{
  "bias": "all",
  "tie_embeddings": true,
  "init_std_o": 0.00988
}
MLP neurons of a small language model. Each row is named by its layer, matrix (up: input weights) and neuron, and shows model dimensions 0-127. Each number is 200 + 20 x the weight over its row's rms, rounded and kept within 0 to 999.
After each neuron's rows, "fires on" lists the tokens most often at its 100 highest values on Wikipedia text that the model never trained on.

L5.up192,229,183,172,170,175,196,232,190,174,200,230,214,181,183,214,204,229,167,240,203,234,215,143,199,236,209,179,181,235,224,200,158,202,179,201,199,231,206,210,156,203,246,169,177,200,195,189,202,229,211,252,203,221,205,175,172,194,191,201,218,191,167,191,192,182,202,203,209,156,188,204,202,184,200,203,193,189,197,204,211,176,229,197,186,198,188,169,207,210,169,207,200,238,223,217,220,180,190,163,189,206,194,193,194,158,225,226,200,222,222,202,209,199,203,206,189,191,196,202,202,191,206,181,183,203,196,192,183
fires on: "at", "of", "ow", "ri", "a"

L5.up337,201,243,200,210,219,206,205,157,203,198,174,209,174,204,207,207,180,176,224,208,221,207,218,195,221,196,162,223,187,181,196,206,197,207,155,187,196,181,217,191,182,217,203,195,229,192,192,212,198,139,234,220,192,211,200,196,169,218,211,206,217,173,196,206,201,203,198,205,179,180,182,212,204,207,194,193,171,217,215,192,192,235,163,200,193,200,216,192,174,184,195,210,219,223,202,175,239,213,188,228,179,176,234,194,221,198,178,213,173,194,180,157,156,211,194,216,176,210,192,208,238,180,194,192,209,217,173,221
fires on: "b", "ph", "ag", "em", "th"

L5.up288,206,206,174,147,193,209,196,220,187,181,199,178,137,208,207,196,200,209,237,226,169,215,201,179,198,218,197,191,231,200,220,187,183,179,207,226,201,183,188,187,221,214,166,175,178,190,250,186,218,171,175,200,221,170,186,200,215,158,216,192,176,185,192,185,209,232,187,173,211,195,176,222,213,200,237,206,190,207,220,245,176,195,189,198,211,227,200,204,198,204,188,186,202,209,203,178,189,198,177,192,235,194,219,188,194,218,190,255,192,226,211,206,208,205,200,215,156,206,194,212,188,207,174,202,198,173,198,193
fires on: "h", "p", "f", "in", "g", "ar"

L5.up422,217,197,196,190,206,212,164,194,206,228,213,209,235,243,220,175,212,186,223,215,180,160,215,207,201,226,182,158,245,194,213,187,167,209,179,194,212,185,168,208,203,220,219,213,197,206,226,194,212,186,206,231,182,169,184,173,236,211,218,186,184,174,201,222,206,214,229,207,167,186,180,223,202,178,206,220,195,212,225,208,212,183,185,209,173,206,211,204,193,165,257,223,180,202,186,170,217,188,178,214,196,194,197,232,195,232,211,184,163,179,209,187,191,173,224,222,168,182,206,183,201,195,210,191,218,158,174,200
fires on: "is", "ed", "ent", "e", "y", "s"

L5.up76,200,231,160,205,182,179,228,191,204,208,212,192,198,194,228,195,195,209,188,217,179,201,204,166,207,207,228,228,195,200,197,220,172,186,214,203,255,173,205,167,196,227,206,185,173,218,217,209,220,200,204,209,221,190,173,209,215,235,214,175,183,197,190,203,158,230,227,212,198,197,175,212,203,223,186,183,261,212,202,234,186,203,161,193,190,217,194,220,205,145,192,188,229,195,231,202,181,185,202,182,181,224,218,184,201,224,196,212,211,204,195,191,172,172,182,227,204,183,174,153,201,212,180,218,209,182,196,174
fires on: "O", "W", ", ", "ough ", "en "

L5.up485,212,196,197,173,210,190,191,217,195,173,189,185,196,190,210,178,184,204,217,157,196,225,190,183,185,180,173,248,253,193,205,232,180,176,197,233,229,221,193,208,180,202,143,199,191,199,223,173,201,225,184,200,177,216,171,234,181,196,221,186,178,156,210,201,236,210,182,221,208,217,203,210,196,176,231,184,240,221,223,206,180,197,203,199,189,217,176,221,223,178,204,210,199,205,212,203,154,192,215,226,211,176,198,207,160,218,217,209,221,233,234,185,219,178,194,190,213,203,218,186,202,220,187,210,173,168,208,167
fires on: "res", "rec", "ec", "ti", "or", "sec"

L5.up541,197,190,139,195,150,210,186,195,193,192,205,189,189,195,219,208,188,199,221,231,169,174,196,219,165,180,188,215,184,201,232,201,199,190,188,199,214,197,188,192,182,262,212,200,209,189,211,179,182,229,218,211,226,200,178,189,199,196,209,194,163,215,225,210,227,224,187,209,211,203,179,217,205,211,239,159,195,207,185,226,219,187,170,202,202,260,180,211,168,231,170,199,209,228,188,193,219,232,197,200,192,180,187,196,162,200,189,190,219,210,202,183,166,198,177,217,206,214,223,203,210,181,213,175,208,192,174,226
fires on: "| ", "T", "V", "Coun"

L5.up391,194,182,214,204,196,189,203,168,176,199,223,194,193,211,206,173,173,175,202,177,182,188,210,191,184,182,226,162,221,191,214,202,202,198,184,229,184,160,197,197,199,229,198,197,204,181,235,195,232,190,207,211,216,189,205,179,200,199,201,170,143,204,212,180,194,214,205,188,181,222,195,243,163,209,233,199,219,214,217,232,236,205,210,189,205,199,170,222,205,186,184,237,198,241,200,172,213,193,210,192,190,169,192,208,195,198,212,204,219,234,216,212,200,185,224,213,193,204,196,167,192,146,191,172,157,179,206,185
fires on: "di", "v", "c", "fer", "si", "Com"

L5.up161,231,196,219,220,175,216,155,212,206,196,206,203,233,227,229,177,185,212,188,225,204,180,207,217,191,222,223,188,220,175,235,192,210,212,203,202,202,196,204,163,226,204,180,198,195,199,202,182,249,196,197,200,200,196,176,203,261,186,212,198,180,180,203,240,211,163,201,230,174,203,168,208,156,188,198,187,176,198,236,220,221,195,196,203,184,226,207,202,178,170,193,190,175,210,195,156,216,189,176,221,193,201,194,162,164,208,204,220,204,243,205,205,192,179,220,213,202,177,214,188,190,186,223,178,218,184,178,198
fires on: "s", "e", "i", "v", "S", "h"

L5.up341,174,198,157,185,221,181,211,204,196,200,214,224,167,228,211,211,171,201,184,219,181,214,190,199,174,210,188,213,198,200,208,195,195,188,187,202,219,201,208,206,198,248,179,156,185,188,206,197,223,194,184,219,189,204,177,170,195,169,210,149,180,180,167,212,199,222,182,197,232,188,207,204,211,201,179,206,187,221,196,212,181,175,202,186,184,233,211,200,170,193,174,199,255,184,251,228,198,200,159,213,219,189,234,174,197,189,174,239,206,217,212,221,187,176,212,225,176,184,176,208,207,205,196,204,190,190,223,214
fires on: "g", "in", "m", "con", "bor", "b"

L5.up283,231,220,196,190,194,225,199,200,193,193,183,207,183,188,194,216,223,206,186,168,191,168,189,201,218,198,207,214,221,211,180,202,205,174,204,204,226,193,220,157,219,239,184,196,188,215,194,208,225,211,208,256,194,167,190,226,187,201,205,200,224,156,176,167,188,204,234,212,169,186,200,205,189,229,185,170,177,222,215,217,212,192,180,210,226,211,189,177,228,208,192,225,192,183,213,238,209,196,165,183,196,185,214,220,202,194,192,209,172,219,165,210,188,179,186,205,196,192,196,165,226,194,184,183,198,176,200,205
fires on: "at", "c", "a", "vi", "n", "i"

L5.up636,227,237,229,201,220,167,220,229,201,178,179,215,170,191,211,194,196,215,207,215,189,171,187,194,162,166,195,222,173,184,186,174,222,180,190,221,173,192,208,200,213,234,180,187,202,203,193,202,240,169,221,223,163,220,208,205,202,180,215,227,221,187,195,176,199,231,242,207,210,211,220,182,165,221,168,197,203,204,189,190,197,183,193,186,186,178,202,191,164,220,209,191,212,202,216,199,196,208,180,237,213,189,201,191,215,227,192,206,192,196,191,167,161,246,227,221,167,191,191,208,206,192,176,227,180,189,204,194
fires on: "ir", "ound", "or", "bor"

L5.up403,191,222,194,176,207,216,172,210,187,209,220,193,178,246,229,207,179,188,178,233,216,194,207,190,217,227,234,207,223,217,199,177,194,216,207,188,201,200,179,171,195,201,186,161,223,199,202,204,196,179,195,189,199,231,178,207,226,215,225,153,225,172,176,202,220,176,229,198,189,194,188,185,164,224,163,205,174,238,239,187,210,249,205,192,177,203,223,208,214,177,213,202,204,230,203,165,216,192,175,247,184,205,192,177,203,224,201,187,178,219,202,192,185,224,181,175,167,199,192,224,222,189,191,202,194,197,167,214
fires on: "e", "b", "ab", "th", "igh", "t"

L5.up104,234,227,167,173,184,141,218,210,212,176,192,214,190,213,208,207,217,191,189,226,213,206,205,176,191,213,200,202,191,172,202,188,183,193,225,213,189,170,206,204,214,224,202,204,186,186,221,191,217,210,206,219,210,228,157,200,226,206,209,159,175,168,141,198,181,224,235,237,192,203,158,226,185,205,204,161,202,216,190,206,195,218,184,196,199,204,206,200,210,167,194,185,227,202,192,208,190,215,180,180,217,219,201,197,209,230,208,205,181,196,219,182,163,182,192,224,182,185,199,167,189,182,218,196,163,165,216,173
fires on: ", ", "\n", "ough ", "en ", "ere "

L5.up508,215,216,172,206,185,173,199,194,218,192,207,188,187,177,186,212,212,189,203,225,163,195,214,204,209,186,135,204,234,206,184,195,191,210,211,253,252,198,210,162,192,243,194,197,201,223,219,158,233,204,213,189,205,210,188,205,191,187,207,204,184,186,217,169,215,197,183,222,217,206,161,225,198,193,209,196,204,200,218,213,162,200,210,215,203,210,206,217,183,189,215,224,234,193,189,214,206,238,225,194,217,176,224,179,199,217,183,246,195,184,177,199,165,204,190,209,219,200,204,200,211,173,174,215,209,199,191,207
fires on: "H", "h"

L5.up478,198,229,200,176,188,191,181,204,203,185,168,192,191,196,229,195,190,175,206,207,196,167,176,179,220,162,174,216,195,192,210,215,200,185,202,185,221,209,185,186,235,230,153,201,211,186,196,203,204,197,198,209,191,200,205,204,213,182,220,206,192,154,207,198,183,217,192,202,185,163,224,209,201,170,168,204,230,216,221,185,187,204,190,176,176,193,197,214,211,175,179,212,238,216,210,193,173,226,202,201,195,154,220,175,210,204,212,214,205,233,190,216,178,207,215,216,187,175,168,170,214,163,212,210,177,153,193,194
fires on: "or", "si", "em"

L5.up5,191,218,178,202,194,219,206,230,166,198,189,191,173,177,236,193,192,168,220,223,198,149,159,209,201,205,205,217,191,224,217,221,195,204,204,207,206,212,204,181,201,240,197,205,235,192,202,219,201,215,221,211,165,238,159,189,180,210,198,164,198,202,173,208,230,224,192,216,183,186,209,201,197,190,215,220,222,194,192,208,176,214,198,187,163,200,192,205,178,165,194,220,203,217,178,220,188,224,188,183,214,206,192,212,161,204,203,180,195,213,192,180,179,181,180,226,187,195,261,190,198,195,204,192,206,194,177,181
fires on: "| ", "W"

L5.up153,204,192,217,218,172,201,146,220,199,197,198,202,199,219,220,189,206,202,199,213,182,193,172,192,192,187,172,176,234,224,218,210,184,178,228,231,194,181,219,171,225,182,199,214,163,165,219,200,196,196,231,190,224,190,191,186,218,206,217,137,186,186,232,187,225,199,202,206,170,208,194,231,198,180,202,191,222,202,193,185,228,209,201,186,203,195,194,183,198,178,196,192,190,253,221,183,201,181,208,204,162,173,210,227,205,200,239,175,187,203,204,201,182,155,211,192,171,206,199,197,186,209,175,220,185,200,180,197
fires on: "e", "iv", "c", "o", "f", "si"

L5.up476,238,204,199,201,187,217,172,201,182,201,214,201,195,204,195,194,209,212,197,191,194,180,199,202,179,193,202,206,193,241,197,220,207,218,205,199,250,166,247,224,200,211,178,187,233,184,211,172,225,200,206,198,222,166,184,193,225,199,207,199,187,173,190,187,225,185,202,219,203,206,153,219,214,145,206,192,185,185,227,192,223,187,188,178,194,214,174,173,201,187,160,216,172,219,179,164,201,186,214,218,156,195,223,199,161,206,239,216,174,200,210,177,196,168,219,217,228,222,225,191,192,183,204,236,206,199,198,207
fires on: "s", "e", "c", "ath", "se", "th"

L5.up582,236,238,191,176,184,184,172,169,196,204,159,209,181,187,189,220,219,195,195,199,194,214,192,188,199,215,211,180,158,201,223,196,227,165,196,220,222,173,210,146,204,191,209,200,185,209,185,237,210,202,195,255,195,204,197,180,197,196,196,178,164,182,165,234,168,201,227,235,189,196,169,201,179,224,202,205,221,226,197,212,205,195,159,205,202,185,191,192,161,196,218,213,200,230,213,198,208,220,196,238,195,203,201,204,223,193,221,227,193,205,184,189,201,214,187,217,175,188,192,179,204,207,188,177,182,195,179,220
fires on: "\n", "ed ", "\n\n", ", ", "s ", "ted "

L5.up63,196,162,181,224,182,194,166,228,210,191,182,196,178,227,229,148,221,163,219,215,198,167,193,226,194,199,165,185,215,169,210,208,190,190,199,194,223,150,180,208,218,201,189,192,182,216,210,193,193,199,199,182,169,234,193,189,201,208,222,159,197,150,190,166,207,194,182,201,166,169,185,188,183,199,209,211,218,208,223,220,200,212,219,210,209,184,221,193,210,151,231,208,238,257,200,201,200,186,236,179,165,187,181,196,176,226,187,199,200,209,216,221,170,209,204,216,175,190,229,200,188,182,233,194,171,183,197,217
fires on: "or", "l", "ro", "er", "ri", "oc"

L5.up87,221,192,171,180,183,221,183,161,193,177,204,165,178,215,200,190,182,214,196,234,216,230,210,208,186,227,198,242,206,202,177,202,211,204,190,189,223,168,186,187,207,206,165,191,229,195,225,179,207,148,212,208,207,231,184,191,184,198,216,204,202,212,199,188,201,198,218,197,217,183,170,209,182,191,170,194,203,209,200,219,208,201,174,200,165,211,208,233,232,178,239,188,218,208,190,172,192,189,171,235,197,198,209,192,190,217,208,233,153,175,184,146,178,215,198,227,170,210,177,222,218,207,204,186,204,200,192,229
fires on: "b", "p", "ph", "g", "in"